Part of a small language model's weights: width 512, no biases in attention or MLP.
MLP neurons of a small language model. Each row is named by its layer, matrix (gate and up: input weights) and neuron, and shows model dimensions 208-335. Each number is 128 + 24 x the weight over its row's rms, rounded and kept within 0 to 255. A neuron's up and down rows have the sign that makes its largest values positive.
After each neuron's rows, "fires on" lists the tokens most often at its 100 highest values on Wikipedia text that the model never trained on.

L10.gate317 [129 120 121 160 136 107 128  87 159 125 122  87 123 141 115 134 151 116 139 109 121 149 127 147 110 135 154 147 121 154 126 102 128 115 191 131 151 103 124 123  77 168 133 134 135 113 170 118 113 135 153 133 121 167  95 138  92  66 136 122 118 133 162 140 162 131 126 126 103 114  97  93 151 120 165 135 165 129 103 112 108  95 117 116 115 131 139  87 157  95 107 103 157 103 115 117 132  79 111 123 140 124 131 167  94 142 178 111 111 151 130 108 147 110 110 120 116 119 111 145 135  97 127 145 111 118  79 139]
L10.up317 [161 138 137 126 109 130 148 141 182 103 113 102 141 153 127 156 152 153 106 101 100 161 131 152 117  97  65 123 136 171 152  88 113 111 190 118 122 118 162 165 112 106 167 123 147 117 186 125  98 138 135 148 101 118 111 173  94 134 176 133 106 143 144 162 120 141 183  80 122 116 139  87 140 108  98 141 109 138 126  95 102 128 109 130  60 135 136 126 111 159  97 110 132 151 117 109 124 113 125 139  93 173 123 157 109  56 168 104 114 139 200 166 134 104 120 105  84 138 131 142 150  96  91 117 149 143 135 134]
fires on: ",", " and", " was"

L3.gate993 [115 152 154 134 142 145 145 123 117 103 127 128 125 111 167 106 132 156 104 168 156 116 142 133 151 121 155 162 128 162 119 109 124 114 109 125 133 163  87 124 120 107 123 132 179 105 120 164 112 131 126  76 189 147 136 146  91 130 138 138 127 126 161 135 128  96  90 121 114 178 144 124 152 130 134 155 114 126 108 124 143 162 162 115 139 125  84 142 182 100 105 145 101 145 159 154 114 124 145 120 149 138  91 159 104 108 146 126  79 121  90 131 101 107 153 110 168 142 128 121 138 119 137 123 144 117 165 105]
L3.up993 [137 143 137 125 100 125 157  93 162  77 137 133 122 129 109 124 126 131  87 158  92 113 135 116 130 142 130 138 112 151 137 148 106 130 124 154 103 168 131 146  80 168 149 122 106 147 125 128 132 165 141 132 130 141 126 143 189 114  98 108 127 101 117 118 100 119 151 157 133 135  76  99 134 114 141 126 129 115 162  93 145 139 107 125 135 162 126  98 136 131 129 118  99 135 165 117 132 138  95 105 148 116 135 169 171 124 142 129 112 151 115 117 117 122 150 113 156 153 117  90  80 115 161  95 143 101 126 126]
fires on: " Senate", " Representatives", " Congress", " council", " courts"

L10.gate401 [115  96 125 148 155 134  81 110 153 114 109 129  91 151  93 114 122  67 153 112 121 166  97 159  75 123  56 154 114 149 106 124 149 109 105 167 114 131 165 165 148 123 114 104 111 118 134 130 123 134  80 124 134 143 148 129 157 127 160 131 148  85 139 182 124 125 130 147 113 126 126 176 144 105 131 137 136 170 122 103 104 126 124 137  99 153 171 108 143 124 130 130 181 115 148 109 119  97 113 169 142 123 107  95 131 120 119 114 111 151 129  89 101 110 122  98  82 118 163 118 149 110 166  92 144 162 116 118]
L10.up401 [109 136 106  99 141 121 149  79 126 136 115 125 178 125 132 111 123 155 113 113 161 129 134 129 169 104 159 139 109 136 163 109  86  92 137 107  91 172 127 123 118 145 121 122 124 144 161 176  98 102 145 137 146 141 120 159 104 176 126 147 128 154 111  83 102 129 129 102 124 153 126  41 170 110 172 156  96 115  92 171 146 135 114  91 133 121 140  99 190 144 109 125 109 120 107 121 153 147 119 118 144 123 121 138 108 130 153 115 131 141 137  70 141 129 150 144 146 154 126 158 147 110  96 106 130 158 121  94]
fires on: " of", "==", " in", " which", "1", "0"

L9.gate1096 [ 84 119  92 144 141 141 145 118 172 122 126 160 152 140 103 180 145 118 130 107 121 175 159 146  79 134 131 147 105 132 116  70 123 123 127 108 130 117 131 143 101 150 113  94 158 130 166 163 121 102 109 119 134 132  79 142 126 138 145 143 150 112 176 117 155 157 135 124 136 123  98 120 184 159 155 125 142 120 106 112 156  90 104 125 108 132 144 110 155  81 122  84 118 142 131 110 141 112 130 117 147 138 121 150 116 127 131 121 133 111 115 130 129 156  95 136 143 124 114 123 119  89 125 155 130 138  97 108]
L9.up1096 [145 105 108 113  97 125 121 124 109 100 165 107 123 130 131 136  87 148 108 153 123 118 133 150  89 158  79 108 195 134 118 115  64 146 135 104 145 155 142 138 121 172 178 152  93 164 123 133 126 141 142  88  98 125 124 154 108 149 121 140 145 153 105  80 177 111 125  85 141 161 133 131 131 119  93 121 127 142  93 112 166 120 111 140 131 115  97  96 158 165 105 163 126 131 106 133 133  77  87 121 132 116  82 145 126 107 163 107 155 117  96 116 132 138 160 112 117 123 141 152 101 123 137 108 134 143  97 102]
fires on: ",", " (", " was", " =", " 1"

L3.gate808 [101 144 125 136 124 127 109  90 145 103 139 145 141 108 120 111 115 136 126 210 194 152 131 141 126 137 165 133 129 154 123 150 151 129 142 145 137 120 112 161 102 128  88 100 132 134 119 139  87 164 142 140 160 150 115 132 161 126 124 167 113  81 151 115 148 132 115 149  87 122 149 158 106 100 152  90 140 123 151  88 122 135 147  98 179 141 116 116 135  79  99  82 111 129 192 130 114 110 132  97 139 120 117 135 122  91 183 131  95 110 140 129 130 137 151  88 157 141 137 142 118 148 136 103 165  61 142 111]
L3.up808 [153 168 137 117 116 118 145  96 119 120 175 161 138  74 114 115 109 112 122 180 221 147 144 108  95 147 114 125 126 154 103 133 150 127 145 179 108 117 115 146 133 116 113  78 117 187 135 129  99 185 141 161 143 138 109 128 139 126 139 114 117 117 150 115 102 138 116 117 118 151 170 175 128 102 120  97 108 156 153 104 151 125 136 140 154 165 167 128 125  98 107  81 100 117 166 117 113 139 139 104 105 111 131 101 136  85 161 133 150  91 134 147 116 149 155  91 147 106 160 124 113 110 136  99 196 100 172 138]
fires on: " Senate", " Council", " Congress", " Liberal", " Constitution", " Government"

L10.gate1218 [ 93  99 164 159 154 137 149 169 127 109 113 163 127 142 113  75 169 118 128 130 163 137 112 182 133 116 143 128 143 127  98 141 106  96 189 130 176 134 112 126 129 114 136 131 153  84 147 162 109 131 162 119 117 118  99 148 148 110 114 131 124 127 125 186 134 114 112 110 132  99  57  93 159 163 116 138 125 104 140 119  98 110 134 108 140  99  98 116 171 130  72 148 109 137 120 121 133 119 135 104 127 140 111 125  71 162 125 152 137 104 116 131  86 111 133 103 116 164 106 130 140  91  77 162  82 135 109  96]
L10.up1218 [102 123 139 129 110 146 131 148 151 138 125 140 113 151 128 103 152 147 111 138 106 128 121 167 145 136 116 129 124 125  96 108 109 109 121 135 106 167 155 126 161 139 130 188 123 121 140 157 146 127 121 159 118 157  77 161 130 122 146 169 131 168  94 135 159 137 159 136 101 120 113  96 190 126 127 101 138 154 122 122 115 129 126 122 104 127 121 159 112 152  93 144 114 107 149  92  74 137 129 129 121 106  98 164  88 148 166 126 135 157 124 162 120 129 135 108  92 109 134 131 139 101 125 169 102 150 118 110]
fires on: " =", ",", " the", " a"

L10.gate805 [ 83 136 101 129 112 169 121 101  94 117 114 114 126 112 131 122 136 142 113 157 157  91 107 122  83 136 128 126  85 120 115 115 105 146 152 105  91 111  96 133 128 145 142 150 149 103 137  95  95 115 112 122 155 120  81 167 160 128 126 115 139 128 127 121 123 123  56 136 119 106 151 114 127 150 133 115 119 115 143 132 140 146  98 147 122 132 168 131 135 134 148 147 118 142 178  94 123 165 148 114 143 102 133 122  87 120 176 117 119 114 129 100  85 117 157 100 117 154  85 127 139 145 110 144 153  85  64  96]
L10.up805 [120 151 110  80 121 139 104 116 111 144 113 114 125 148 138 151 151 162 159  71 121 113 107  87 144  86 148 133 137 145 156 114 121  90  83 114  86 145 148 124 124 115 129 116 140 137 125 139 134 120 129  98 143 130 162 145 135 127 143 113  93 135 101 115 163 143 119 164 134 161 131 117 150 112 139 179 135  92 125 183 158 134 122 103 155  82 134 134 165 136 143 119 108 185  62 131 152 125 140 150 155 134 111 113  95 129 133  83 118  98  83  92 149 118 153 138 204 128 139  95 142 109 116 118  97 120 150  85]
fires on: " in", " of", " during", " by", ";", ":"

L12.gate640 [125  90 129 106 110 125 138 150  72 134 158 119  76  92 136  84 120 177 121  88 155 114 153 119 132 120 101 142 141 160 170  83  95 105 165  96 140  79 108 114 108 145 152 130 152 123 111 127 119 139  99 128 138  96 104  90 140 171 146 115  91 121  98 121 165 133 140 106 141  80 141 148 126 114 103 104 133  94 144  99 144  99 138 179 104 105  58 122 147 140 138 163 128 154 135 172 110 131 114 101 130 119 123 128 126 146 137 125 189 150 159  94 125  83 121 133 131 142 103 106 158 126 120 154 146 120 154 123]
L12.up640 [158 141 166 155 133 151 106  99 158 132 163 184 144 105 148 111 103 146 165 106 136 118 129  80 139 132 135 102 142 154  98 167 145 112 115 135 155 142 117 149 130 119 140  80 132  77 146 145  88 132 150 131 130 139 156 138 158  91 153 120 112 141 166 140 141 106  90 168 169  96 110 128  84 125 150 110 136  98 134 165 138 168 155 146 100 123 147 140 139 123 151 134 133 150  84 137 116 170 166  88 120 101 124 171  95 136 126 123 142 103 102 162 133 129 100 124  93 121 136 126 105 127 104  95 130 116  78 126]
fires on: ",", " and", "-", " "

L10.gate785 [119 102 112 158 103 148 128 148 130 117 167 141  73 111 105 113 124 152 145 161 128  96 142 186 122 115  96 148 126 130 101 146 114 114 160  86 151 107 126 103 115 128 162 104 122 126 131 147 151 133 156  98 148 144 139 142 139 143 160 126 117 131 165 177 125 157 141 108 129  99 140 127 156 141 186 130 130 109 122 144  80 139  76 142  82 167 105 125 108 112 131 155 162  96 164 115  99 150 116 117 130 106  99 111  91 116 126 178 135 125 105 123  95 121 169  98 118 125 108 181 150  85  96 125 121 124 154 116]
L10.up785 [149 135 105 153 149 118 158 135 169 111 157 132 173 118 120  98 119 114 121  87  97 137 173 111 171 124  98  66 139 127 148 133 196 123  95 168  93 132 109 147 132 119  92 121 117  70 140 131 111 105 111 176  93 115  97 107 125 101 147 111 124 129 168 136 132 139 105 117 150 124 124 173 114 127 130 141 165  98  94 152 139 112 136 114  95 155 130 111 113 153 145 138 107 177 122 139 129 106  87 128 103 116 163 132 167 175 120 140 142 159 151  98 144 129 125 100 138 146 121 120 151 150 129 112  98 109 101 133]
fires on: " |", "\n", ";", ",", " "

L3.gate1240 [107 139 147 140 110 123  83 110 149 121 119 140 123 118 166 117  78 115 107 183 110 134 129 128 139 130 126 128 123 134  94 156 114 133 115 128 121 124 117 131 140  80  86 102 130 122 116 121 100 136 103 133 182 143 116 108 136 171 132 108 140 103 167 159 132 133 142 123 168 159  86 104 138 122 101 119  88 136 138 110 148 103 138 133 191 130 132 131 136 116 143 106  96 161 187 128 120 134 143  91 153  93 120 100 162 109  98 120  71 154 114 115 128 161  93  96 144 176 146 120 111 118 135 123 175 110 122 100]
L3.up1240 [145 123 158 137 118 114 156 113 110 126 120 166  88  98  97 118 108 181 169 127 165 137 164 141 116 156 159 138 131 157 137  87 124  94 125 151 114  99 132 115  92 136 140 116 126 146 106 140 111 145 145 153 168 127 136 120 156 123  97 126 124 133  92 139 144 132 113 104 129 130 121 195  98  94  99 112 120 137 153 111 130 159 135 125  61 137 117 125 169 100 118  88 102 154 133 132  60 163 144 141 130 112  98 134 128 114 168 136 125  96 117 154 109 113 174 114 130 120 147 126 117 119 145  98 147 101 175 111]
fires on: " government", " Senate", " Congress", " federal", " Representatives"

L9.gate183 [111 141 130 155  88 127  76  81 169 150  94 118 100 122 130 141 131 118 161 115 119 118  94 117 112 123 110 118 129 162 102 135 100  94 135 142 146 122 134 165 134 136 141 140 119 133 109 137  90 170 109 101 129 120 131 128 159 117  82 114 124 103 119 154 133 104 114 125 158 122 116 108 132 123 128 156 182 130 141 107 126 114 164 151 122 119 163 113 115 139 136 101 130 115 142 131 121 139  97 158 139 135 143 139 127 156 132 122 115 131  88  83  80 143 154 129 109 141 166 137 113 101 134 154  59 148 113 153]
L9.up183 [111 173 155 138 134 179 136 163  99 130 117  89 124 138 125 146  86 157 141  99 162 110 130 149 123 114 128 117 148 170 115 138 163 137 120 110 135 111 115 137 119 114 160 122 134 158  94 169 138 145 139 116 146 167 105 159 102 126 131 145 159 127 157  98 109 135 170 158 109 145 139  83 137 151 126 151 143 153 113 134 150  61 100 158  75 131 151 138 147 121 108 139  95 143  93 125 112 147 132 108 108 144  77 114 121 131 121 128 175 167 125 154 162 129 121 140 151 134 105 147 137 110 126 168 147  99 119 116]
fires on: " of", "'s", " was", " on", " is", " which"

L10.gate654 [117 119 156 156  87  83 120 126 136 101 152  88 122 134  99 122 125 156 128 131 133 170 127 140 141 183 155 142 112 130 111 153 109 108 119 151 130 102 116 105 125 142 121 105 107 143 117 137 103 163 119  73 148 135  83 158  89 104 122 161 140 112 104 158 177 173 149 151 116 110 120  88 139 147 173 140 132  97  91 104 100 107 166 126 100 150  96 123 158 116 125 102 113 109 109 127 119 117 139 102 127 134 148 130 141 134 150 163 130 118 110 127 135  93 122 101 115 116 160 129 149 108 103 143 128 151  97 127]
L10.up654 [143 114 134 151 121  99 150  94 162 131 161 100 103 123 131 121  76 119 172 110 106 157 158 155 150 152  86 106 102 167 116 111 119 183  99 105 144 119 138 122  94 109 127 121 129  76 130 116 141 158 113 140 146 100 105 140  86 125 119  82 112 145 103 137  68 160 144 131 108  90 185 116 143 140 163 120 121 123 115 113 122 137 104 147 117 154 129 153 136 123  96 168 177  96 172 124  99 134  95 128 124 133  97 115 122  99 175 116 124 101 123 119 149 127 125 124 114 119 110 123 170 133 140 150 122 130 111 133]
fires on: ",", " who", " has", ")", " to"